Weights of a small transformer language model.
Size: width 512, 4 heads of 128.
Training: a variant of Muon for these matrices, 877M tokens, 6689 steps.
MLP neurons of a small language model. Each row is named by its layer, matrix (gate and up: input weights) and neuron, and shows model dimensions 0-127. Each number is 128 + 24 x the weight over its row's rms, rounded and kept within 0 to 255. Numbers have three digits each. A neuron's up and down rows have the sign that makes its largest values positive.
A block is one neuron, or neurons of one layer that tend to fire together. After each block is what it responds to, as a language model described it from the Wikipedia text at the highest values.

L5.gate102:140120112157066136093084099111120151119135134136130120125154182171093130133147161143114123147149129132121125119174117168144138120082112101169134144127111102127082120135121097091122102158126080093150115139125113079124120126096131143089110125156135102139106160143147147158089092155141131122161122123141152117135129102109189097086115168165146121116129143118134134128114128124113124145107
L5.up102:090132155152123119122118098153132126161104084110121117099085106102120136096129152134146118163127076083130140120144185124112136095119108160130089152155146088149165140135146122130156051125112141166131092081126103119092139122108139142126171123140153138117120128121148127082135175116117134158171094150179123108137109103089133112116176115108098127141111161120166111109171104114135180132120
L5.gate258:151143070093090117117096115115141115152084170150082134097147126099133164157118184087088087087120134104120116133123126159134171115105145127095107145118151073117098116135116123121092113139105148129162131144131157100129103146135136104098124132092145167113148144161137149136119175103128107099145120137095112165135115114149146161084100114108146100120134109147139111127133093131134111108130
L5.up258:139103078148102104102159152104173112085163141113122115091122106144162124103115145081124103108132151123149171082162143123155099158144105098115132135143136154100101130108117139123130133086112128090181130176105110127113081141182133090112140171105162155127113115160158112088140130091139119136126094092064140127119118130146152149118117086119108124114158150113093118097165161122149150151137
L5.gate282:173145119141135134137107116149062091128146190138180145109135101167124105121157117196133114159103126138124128168158128143137120119120120122126088111130126122123130098131099120096094102146174130167119176146116131179117089129140169189178167145103125104117127131140097167087150113119148123178136125116153152109156125104143165142134106172198124101178134144138133138146124184172160136140108
L5.up282:090118129123124119106122123156116121112139124124100123109103129124157143090111095161133111135116130122161119164169130175110123114108125152119127135111108137164116097164145118131143091092113143113130158134132107107097140098139148141186146164127119128161137124154130175141102132087091148109094147113092126165151149143128184108124142140162149109105131117093085163124138140128114117120121
L5.gate332:140137145106176124102146089107162151109121137206110158129096124160096118127095145102109153116088132172152157091103127140107130095132142118129105117111130143188140134144106133128111106113111110128072121106165125115109121133104135128142109117100123121142135146151144135136127126143119124132166103142118131156130115093077145130099156122161136110122119168089138085124121109181097159177137
L5.up332:133138082164125169154095134157115089129130191115106078112131138135115122145149159135142159148111145158125138117137097120098120107127110121134145148162151129118089098143158132167122117135157161171162125132148161144130104111108133154118094052142108064136090137131155147143109105155113091118121109129113176122161150154156132125178155138145144126113148122091097126120107111132115168141120
L5.gate359:079151115167113125129114124144114088153097151152074099144163114109173103142102122138137083104143142132123147112122157090156126072083122090112142120106148141162104145122129096124103172171173150171114087127124143100129126107110135134084117141149163116116130142134121131111152123122104112139144127117121103101145115095152112121156100107124114129113097124133131136101123114128094154128125
L5.up359:113101121131081155133152165166119119160132075153129140115103093144142140091103125155128127114092156139132142119118137132164136100149129124150108121115110173093139155130143109114113083083114116082155129127150152145087075109110109146149097102113137109101136129138129138181161134124131114145149169080160135145139164108135140110129096146141176141106128106130132145120079082102134131149171
L5.gate556:118090116160124121098168152119092144128131152182138129144117111170139112130146129128135108082143127136152151138130140118143124158125143136073153111159138117078093116113122076134077135127102117164124093095094117127067084104151145129103152143131158173134116113118151135096159153092133128133128125097104106141107129117098140094132113114073116117156129166091130163119132136141112138087120
L5.up556:107137107129124133096132119133100116186179138159120121134122176118151112119088075168087122132079169140120164112122120130114163156126060196119118101146141137128117109154144153171135117142155141117109109115139174122134139159093135114154106093103125111107117125136123130144138157159110089150127133155081192153173116132121189121146127145124135102157107102123125125103105138099180115137130
L5.gate614:109163131110124077098092112096102137139128152102153120097176143148158123115121159116116153167113097156129152133128105111136131133122172100146127103132127152080151152111166061167145116132169104137120145120142120119106126155084098114135143105148091126084107110125139142147094124157152144102151087147142119121155127150094137128167133143131094105161136097087163137139152118088104150132120
L5.up614:125169116137160107075091121091147123111153169126116133132142117094142132113125144141147140134098127140140169088140152128151111078116148159131117083133090134122109148139138138122121087143136117075149160124120097116147145133104122099142149161164133146132103106122087154128115079145147131136105135134127152172159114092127135157089168129135117145134137126136141117116128108168123139153146
L5.gate644:055128151129153129101091105101102155139111162145139148142133121102128106135129149135115130103112127136105128140152125131171117093104124110098126123117150107137137114124155105136105111145103123079168162094102140016075094116120121130108145128069109141126145137116122115088143128125147134116159142175051126106105133112153132128149168131126126115098102131121164099122117126139126099092132
L5.up644:150131123072153100105109176126146113149159131065164125148105139116172145117096148148123111102135138139142101126066081116109126142147105124124142153150099151101104116107147098138145109155109085159162130135130156109153166166124123108140143117131147123142147102185151122136121105125136138156104118141096157118107143110117162164109125116113097141088143154142107177105147148129095126140116
L5.gate745:176136135143133146138116105152141077166118146136099125136101112151097151145138166121125136151142114121142138139155086148138145144137121126137142113111124112108079141143120137138148118126135175070163147130113113141108161128143170093116125126136092114131133100103115161118117123131084155146121082139088149113139125141128197115125136166133150090089141195096156115138123135094110138120137
L5.up745:137109111115112148110097156145100148121096139140129144164122152141127097119132119154125107124146104149110122147114130099117126163107074129129136154116129137136091118182128075137140097127099105183119122126133104114130132130156145115093091111108153102118102128113127115168132121126129088078147136165102132114177138123079126097134122123135095128122115097129129137109115096136143175128089
L5.gate788:124116107142116140127110155084134159104157195161139127105119152116149142099153099150164128116127116133134168112102136145159136140102099140141161148134128114111150120141151081146162154122147112086166120148091107133102129159104129152148133114136143124132147164140122159186125135139144134100122154095124170113114139117145114092112116116120123111061113130123138150087128142111172116098126
L5.up788:106123104111102146122136133139155128133127153105095118154129138143139089124143096103097111140131133144110152111166136168092108097113135132162154078145121121132127098115168104122146139115132122136181134194148125132093136157077133132112073169166091142168141116144119101077113154096127129125152118108129138132120097168144098140120119109152137127132157119117093136048138104172101076074100
L5.gate867:113134111115129177089085136137071066168083148139151072118118146093143137110131121129117142145114145099145115106154065122137158172097118160136152145164116088123164169105176101164115114131110118129122145088112139121086128119079102100148133117150153101139166100144087128147146107139125141157115148115101079137132107139151124125105081108147135152132106112130105173076155105128121127126133
L5.up867:145135139128107165128094119153183140146137149166138064127135098129148127149100132100114160151162118132140115115122153169078115093139106104117131123106142108133100115134124167113138131126108068138161089172159091082153157157104152121117108137133098119105175110085087154181104127122127138136106137126137146098104155118122125139134143124163104132105096113135088112143131163164121183148147
L5.gate879:129170155198160114127107103111110140119118147120137098179155136132120116184152093148135130151104154148169140127199118158127123142114181149143174117118165168174120129130155136096082104136070147161114168134174101152106117091117095112104135137162148141166119105146108132156156121089165128122132099116120122174143100131181135135126145101144117125145084097112097124110133138118142124163131
L5.up879:128125128115131122120144148094119107093092135097106109127151168117116137104118116106110139096120132127148122109105095101158161149130145130120107163172130134094151089130094100137153104136161150118137129139131143139082088138161161149076137155141103138139148121110173184144151097130119136155126129183114092139113130118140097120141135170126126105104155158177101188122108103108117157139152
L5.gate942:140155118108104149089165154104109134148125143125135137108119167150089152131132105143122121147147129141104103094113133135152110145105147106178144122106133139125159102135156108138140107138119054089109105158152115143143127134121117086101133160101093091127176130152108117124112124116134115125140193074157118152082089161129169121128140119089107121101126111121109130124169132125133078151152
L5.up942:117153133130135138101124104113117119172170153069114129132164081112099119078120109110103059111128181127097170137110136131102158124119130096168122161127128150107109119122133147133127103155167100101121183179067118107103138144084155140105101129133179144122137098103149148154110081117126127150113104093119116152154151147128112123152141152129157154110106132124117105091173108151155124110150
L5.gate1015:102135132118084123154143116117117116165117102172142125121103126135119124109128111136107100139147114141200133127125108126167131117142087141173111149144147087123161113105157145092118125156148137167137089133156133131122128134072112161138168127108151127110091134197110122111130042132118117124137144128166125100143138135121123137107109127117121125104090133117122170184117150106106135158132
L5.up1015:119130109138111100110132133126141129119136109109109107136080146083113134105092169121120130122138125158147136139109117136170134117120137142095090120139125151091138118164159136133153156162121124144120143110175116159100152116110134106125117089154171154135161116145163122085119114109119143045121096128138116146136155090126130178103162093153129166093126138107103144120091121139129134118139
L5.gate1207:100116125161096109116111137157162096130177141121143079109129097124159107154143154136115121092121135078128139130179132117141109139162122133152149157120122097086140107106138135118074121169113102130133169124139102138149098085171120131135097117125117124087139156082138162171107138096092096146124151116171112146169096094100171124123122086162149159162147148134157090106121092136140148124094
L5.up1207:120121114130118101117124107126114143140111136145126138124145124124139106123140144114136109130148098077135109127156133145129136122144111142155117135083096117147136150075141152106102110179181106135146111106127123131152124180105121104135102132132117138145108177104101147131130162110123161115136152140146122173103144121088120117093158092120127145188118119109161115120097132103145151138116
L5.gate1297:103094136157116163085129153100109121119121140133168141112129137146170140136133132145070143178121089145137141151149146147151076118103137138113144134147152148095168160131178115131111110142105164107127103142172108117137173144085102122100123121127167119137148104176164120102147124139077174163101128161149117118124117118118143134127130099133153119129114135071132135090132107115129140143131
L5.up1297:073106110136140109144148078095114124165140114130138130136110144103099126115130119135133109091154092160119139131138140125124143126162126096109143127114139130139151112134142115168185148099121128106129139069108129110130125111090113143112150138119125106128187126141114129110079137123142141123140127089134080113154143122128163071130115114114132130089126128105117138130157135134135119135172
Description: Years and place names

L2.gate1180:065132119088120155157106108069155158139102155154138105130074120120126085157134123133113130107107119118120167081121158150143125178178129148165115131161109076147116152133182148105132114124132078114090137094127107135129092123134129146141109104116119116106151097145120120099111123140149165107129157045136121115159123108144112134133102110142111146141115130159147113106141155110101086100077
L2.up1180:131083109126067130152136165143127097100112097139125158166101131151143102123145114150083131133118120113140190119116139123142095124091135137096154137135153111148117132075106138159122123097126137168136140138121137135121137132092139130118112099103164115168119147113078124138134139153162131138149146140138201109103082093103114109114131102153126121133109132076129134139115088115101133123158
Description: Time expression completion

L5.gate31:108179107126152157134112156125157107116109138128123107140114126105119093106122123096079122174110121115158117139176082156147152108119140142179134160135145125106143103126149112142117147123124117113150173146097138127044160103130111151160146126171121116121134129134125115157116137149131122127121103126116110178117131119115135175122136101123121161128161126131106140103132086120100143127169
L5.up31:146131130126102126123163165076130126093093145128114117100117143124125114128131092119130102150136129121104170133113098104128130136084135082144136098089132124116169150145144134167126151098121140162161114101120107108128146089130129187116102141098147163149099139136134103143163084082122139131078127141139085076123085125093127121113113082172179151118078114090123144144131114138135132077131
L5.gate80:138144105113141129163116125127138101134134153123148156123168144110129102096157126154134142157115121118162124138136133112146139135099115163142030131129139116130095132130131127117143137098109109119111130128129123118153111126136101101117112127136170133120137134149153154154117101114106127147142113128128110154130139167128112097127094112130098107123116166119137124118107138166100118117174
L5.up80:167143152124138141189130182145165134187139133179141169133168142129154103126122100098112128144152143167149106120170101109141134131085139119144114112116134167089144140133065161180169125125090091105139113110116114135129111120125084155117157138103176111124114112118150148122152121135156077110112112137162131121125147121080127132138154113125138144157088139118140092087122113100137132175138
L5.gate84:134128165165127103152151151085166117135149117127087117090156075151075098145156133082110113139156124117152108153144143123136163119088089150139111152159122122128156104120080126154107113139122124110122162143104140110147159123149147123086132141129143109115128106146144144121116152130142145112153101085072126143107121116160121108124128127173111126113141136141146132101134104167091128119099
L5.up84:128139141163134111115129109130146137159111156150097157128095098148129092132110125100155137110119163132105096088121144104144092111120139200133108170144131151136123078088101129132082115151131096089110113113151165105178141125156130142138106125131127127097153174154127126140101144152163133091135143157097137108151124148108154158148115123115092085125113091124147139088146152147133171132118
L5.gate138:143147132166124130084112159101154136147130165116133178126115117147134136125117149104130125153110121116138099095077111102169137101092126137062093091093091174090091135085125107125087105137131135148128119095142144127113107152182126089121076105131125155162130169140111112114119118113137108125117135104100196080118146089137138111167126128170158103112176096151135138159123124132088140136134
L5.up138:120095153147133092089121116127174121116148134105128125104156096130148108132128126098073135123119157116099103149133142106155102122141127090126105142140146159148098113128099096136138144170101125130085111144132145122105148114163177109112124167135182155098136137129146128140130150119121131095150095152085122166124089140176122100168129104108100134070097132078113104114107151154101140142136
L5.gate390:147138176150120121135127100148132094148146098116125071140112144158111123122143135194121135139136090143141162095087122078117139121133138130142097115103142162154107125135123098124106147133135132115110119124068137113168145120104082182111154158117106132105108098138144142128181152122125144139160128106127144131132152115133145145145198140125116162129140155110105174150121107083132124180093
L5.up390:122128128149115126132085147108111115131137111118145138131106128106148090089160124112120124133120093131151099158135128170127120156070176132084174145122192078146135113179140111089120143115115125120127147123124124119131103135167140115124132143150142195123164114131150155158123118156111144114099114097126132105081131084146117145139133126111114119126126132113106124068117132137139129139147
L5.gate445:092109101121123166119128095158135143146140126114130109140111141158138138101148166134148114175142094145146077127096151147151081101139123131144158091105140149121117104118117113137136110121119121148147155146166177161117179117081136155125155143114091121131096132150152139121131120106130154111168118127129141148108149117110125120143130116120123127130132148119120127151136100157128109117107
L5.up445:101136126092103132113130155119152149115115138117126131105111139129103107139140128121132149169129185135139148105105090078124133117117141120111193104123159141135136079130109105159066086193136199150157101087130116134188091145128126117154146136094157154124124159125134137156118162171160098088155123107163158135118153167123084088115127147115112111100132108104142162092111085101110176118147
L5.gate489:085113108123110110110133108137131132113122134163112110071116148110138113164118108123116124107079131101164090143079128125163128126116199091133104145141119064125150140138150093159139119062101092127110144092135133118134101154155117091087124139117140152155116139141141141119129131128136133114152162166109192139143179095113152125106141163138147126145131123122172105076158179119171103131125
L5.up489:093153179105141093127124119149190134110163123137183099088124081142125120133119112112138107123137131117127076132112141137150145104081154102132133101178123105100094135127120116148107127109121093162132108091076137116136078179128146148074124161154134168116119119116091129106163144123183105136115109133137103154135167114144125141133105118127130145141132103108088123139119130137140116148121
L5.gate509:129105128107129121154143095084153126112125116112138120118167115119147134078178141131152058141159137148135116118071133133115147115146121131141162144116170108099090130168114145145153127124105110118051116137123136140133070137134126118094134092141124148083140174086132150147105133111132124172131103156151151139132099146126105124195130129130077147132164095123168126150141127134115132155150
L5.up509:135130125151068164119113134133148122120136120110100115120179110141110172109126093130087088186113096102143103121134114084147097132144102111136143104198127117141156113118130125153135099097153122122073117119117126138136171098111107105112121112111122092135126115163173132106149109131146165129124177143085168115130123159122100122091154167086133118146093163095150157165119166108139105145129
L5.gate636:112156161147125092123149151106119150165087101165142152127093138140084117135134108145124155154102038158126112148105133117163137158110134147101125129115136131151119129121122134128123085138138140139131146159115120142122141123136123110111138140124110129154108120141105159134127094144096155117089129133117114143158127119101133124115108155186119109177136138109114112160094187132129090174115
L5.up636:163136096126117131112145127100138116101098122103127135139153124138134150088126093157107133146132103137088129134163181142133191093125098150134111159125126160163145092110098124107102116153129121163096139136150134095131106130120133112113142163083128153118125125098108154104102117124079113136128105144093095115121112116117145145127106144151145151174106175100095141116117162130172113173108
L5.gate744:132101143152127123144193095122124130133119112116153132128110131123172168113119135187137139141083113135137097141138135155095107108150132104115145123164140181163172096144116181162164136125185116156115189137137089152121086135117142141163125153083130146171131098129171140132093147162169144141134125076116152090115185155063122128111114136162119159133102139135141068113115119148136149124120
L5.up744:146111106128108101100111085152141105118147117127168143100120128126161108139140130158111160105129137135167107088148115122145108094108137126145078141103067137118128097125120129123141135134132112116110130166100117113150175141158145123174124143152118132080154117073139142083116144140104134135125131132107143161159097114097098115109121132176105109154147112141144173142126105133132094099123
L5.gate750:100099122143112123100127105149133171082117116160120125127142137107125184104135096138126156105112108117072081095152114139138169138124144076118119108096090109135128106108089100136105140134142128124134149117103104091124118113139110133138133122175151110121150160151108156127141121138101117097117103126109069139161149131125094127122084148101142140105134158112151117111177101126131124118146
L5.up750:119176142152128061117109160119146134117109116127166128082118115105152101110152139153146126082123097121141140122136146147160159130122113120102138152132099100130156126125108113119116117126161126170115112120107112096121110120111138149107153150188128127136127110126111161098116091112126156134157142099120108150177152139141128127116084094096062158124145117096140077132095100106153162165113
L5.gate776:153120158169116072135146136130121135180155104146153142125109157139087137127074128130153140173123120170127141153136097131120145156110107138115082169105134116114115127112137129118104116087129118160141064071103172163161137129137129098164146113129161090124123130119121129112115141102143161150129096102108083119169119134142103116143128125109131110109159093138119104105114131130136172092067
L5.up776:111143099128138096144108170174111088153132094143162164125118114161152104098120155098169129114147094151092127097149136130111164136150108107145134117175108135132141162148138094132193150082138139141110126101127134126117112131147169135102126173114146139089095145121141101120126174113123060171100141131128101129116110137139100154141132163157097140148144110158085087119103151092119112159087
L5.gate874:163152146133148142127117076167158120133092135106155127111093157156134109108140134146128136190108146142157106088102155130140179097075134096143153156173148130115142128213087119119119129130134110149120087157172146064172095128142134163092142118141105145105127159147106125181167117141128102110151144127160179124148133060142142109119150139115118150116124115150124140169155105141120124152131
L5.up874:093142101092128131099155159217162092079107088158153118094136107100162144144121128140081158114151131121119119140135102132129063106126108141146123138122145149090107129113148125091087067126147082156061120152155129106121099137170170121122102126178131159142169130134123142138129114142123154105119104121147077135174130146147152136173145139172119143140148108156117109107142075162124098148153
L5.gate1084:092151128104121143120152089116130147159128114128133123168070135138154139131111163119145123113181170111151112101131121149114144124084151155127107099146132098123110118090074105106112125124135122139122109077108106153137100116109083136110122090149161151138127129131132132157158139133134133106125094130163090089118125106138140138119136080107170122154136140126096131138161141145129083202118
L5.up1084:122153102147136095174129120133103124117122129111134120107080174120138120110113142128103113150135136097143071106131116098131102119161111098114120121145135146138154093128126085132091142154158151142076208143094059119116149101099136173133132145137128126145079169155144130131093149132118133104110153151124115124140117146150138156145118145131132146170114152114155151085113112144121168101154
L5.gate1147:125150158144144111109146169132158059142138142121143129181132110119159162130154177114110143137107128128144144099116109149126171123100135113170122140154113081140135116136093115120150131146145097159142111142152104135109076126115101122120139137164131106122093143136110145131121141126112113140146081086130122104087097133117143162110138132110083158140127174075148134066134093096125101138129
L5.up1147:111160117127156125133118098090127134141117124108127128132115141185130124143117118158127117086132137083140136140098110118160125141117185109145134109099132129118083113110175119182070112181111124127114119148113128142146160120142153108095125135109109110101110109191093130136114130123117118133168109108151145145145176111114147115115135126139121153151123132107146081134124116128078136134128
L5.gate1152:142159130093087125142130154161132142117110086150166165168079111105111136122101152094135127121119106071138122102111131134172139134118163128162131134129136099076102095073135158110142139130101091126132133142111150109129116110151093110122099155168157145117111121168135119107155104132128142156168089177151133153125147122162153174155123116123107143121135131152119121116142103148109129190116
L5.up1152:107146123138163119139145147160127147119135101143101146129134103156123071100111113124131125145143110081102162136072104115093115073126073164130107164102084100146153121134096099116076121095121123090149134160129116122163130097130158150101094120123157199152148107138147155139085130135141173119131120130105118107156093148127119106149139140120121118116096119099112168136148116129105125090120
Description: Predicative/appositive article

L2.gate305:139124164146100091155121119122176117114118117177130102109120117129147087143157114126102120121176097085150133114144110114112117134151156152143131137142156100165128159161107136176156157191115117116151139110118126150103122109084131131107142146124148140151110140137102176144112149092128107131131105143137131143120136105156130166138119113127137129140122152101162069124137145084126082164128
L2.up305:170110113150079118140132103122156116107117087113145092124145135133107106112112149129115134136166177135129141128126077112110091153142136156126107141123120125160133119143143147089168091125087129136088120139141112122139115104137076121104138153131129112118160169171143184140135151107116119114081092137165088156142086103108130149142096090127129164167122149105159126109122130103136158116106
Description: Role-marking "as (a)"

L3.gate104:169117160143126139118108126105152141173085197162166141115116117121069154102122129131169122132115104140118130138159094108111118162108142138189082118167145134129098116089151069125117117104121089118106130112120124142129135148101150111119091120184113123098139117109170133116138100150128100146090090129160107134127126114083088121127142139116117150127106141157138119091159176120124129125143
L3.up104:161136115129106133112136166143159138159122076070186118100150115149173127132127110106142108062096126127123125101116152131167139118126140138156133109121087111146120139129148138082109144167111137116116165112124135142167148114076127118155120105161165125136143156115123120135132081101138098130160182153126143108121107171157092116140151174114158161128076125123129122127079131128126084141145
L3.gate282:137133144149094111104133143144143161153060154102160155082097118145107182128126137137120132087152125130152166155145153116149070080122158121087134151180123144128167152159138095141117121134153140140121115094127170149131130105125108112113109104126143144148137122145136126121121125093131115140117118112176146143144103139147123131128148122137159149118122188158103195125176117138104101109095
L3.up282:113069157177129109141113159136125142108096158135109129129111113119125133129122126132119168114081146126133085130137107129167123083144125135130114114133138101100109106119159108149150147102177134106143121138085131141166147138147175135131156150088117086141088177127111122129139065165080120095132193150105123143132133165096163075110168095148137123112142141127106119089097117150097118129170
L3.gate699:124145114120136127135114124117103150198160122083090127120139093109117159140127075171082110120128121109118117136156092144118114137120135179111120149149138191092105114116132081098125152149112115117142119151129130116126149104117100077099169132130135133108138105137090102120110131142119138154119107085140128122068104154154110125152121154139134100187146162136087107128150099124126118112110
L3.up699:124104142149106134146077117095162134144140177181163111170140145144063130092151128119122144092098084145151116113159124146141136142100160133112167107109145142126139070141141151122136131119126143136140114103127143136149153124114136134127150082138114108154144180142125182114167124096121108120143116097143133096130134091130115114143148135137139189116111115179136133147113124074118134136091
L3.gate1028:090108136094132165106094139133120156140145148130106143173132124162120138102093142103097147140104080101119126141155130116183110155178130153109118133155126150051131119202163119131181119135109131142126111088159158116111161128126095141148108146145144097118104113075110146071132119106115117108108137108125123100103117110160119143117099197122130128134084164120139123091112129088122119123169
L3.up1028:100142125126110125123139149115166173166130105131122174111118132103125139116123117142117142081115118128147129163142161183096105101147137147120224096155130134128130061097156106147138142117130126142153174146133129149106105127144108169135125121151142148125148143155130120122131143124169092161150109114120130094134107150128105134109151127097128085144137158141109162113113153115089070113132
Description: Years in dates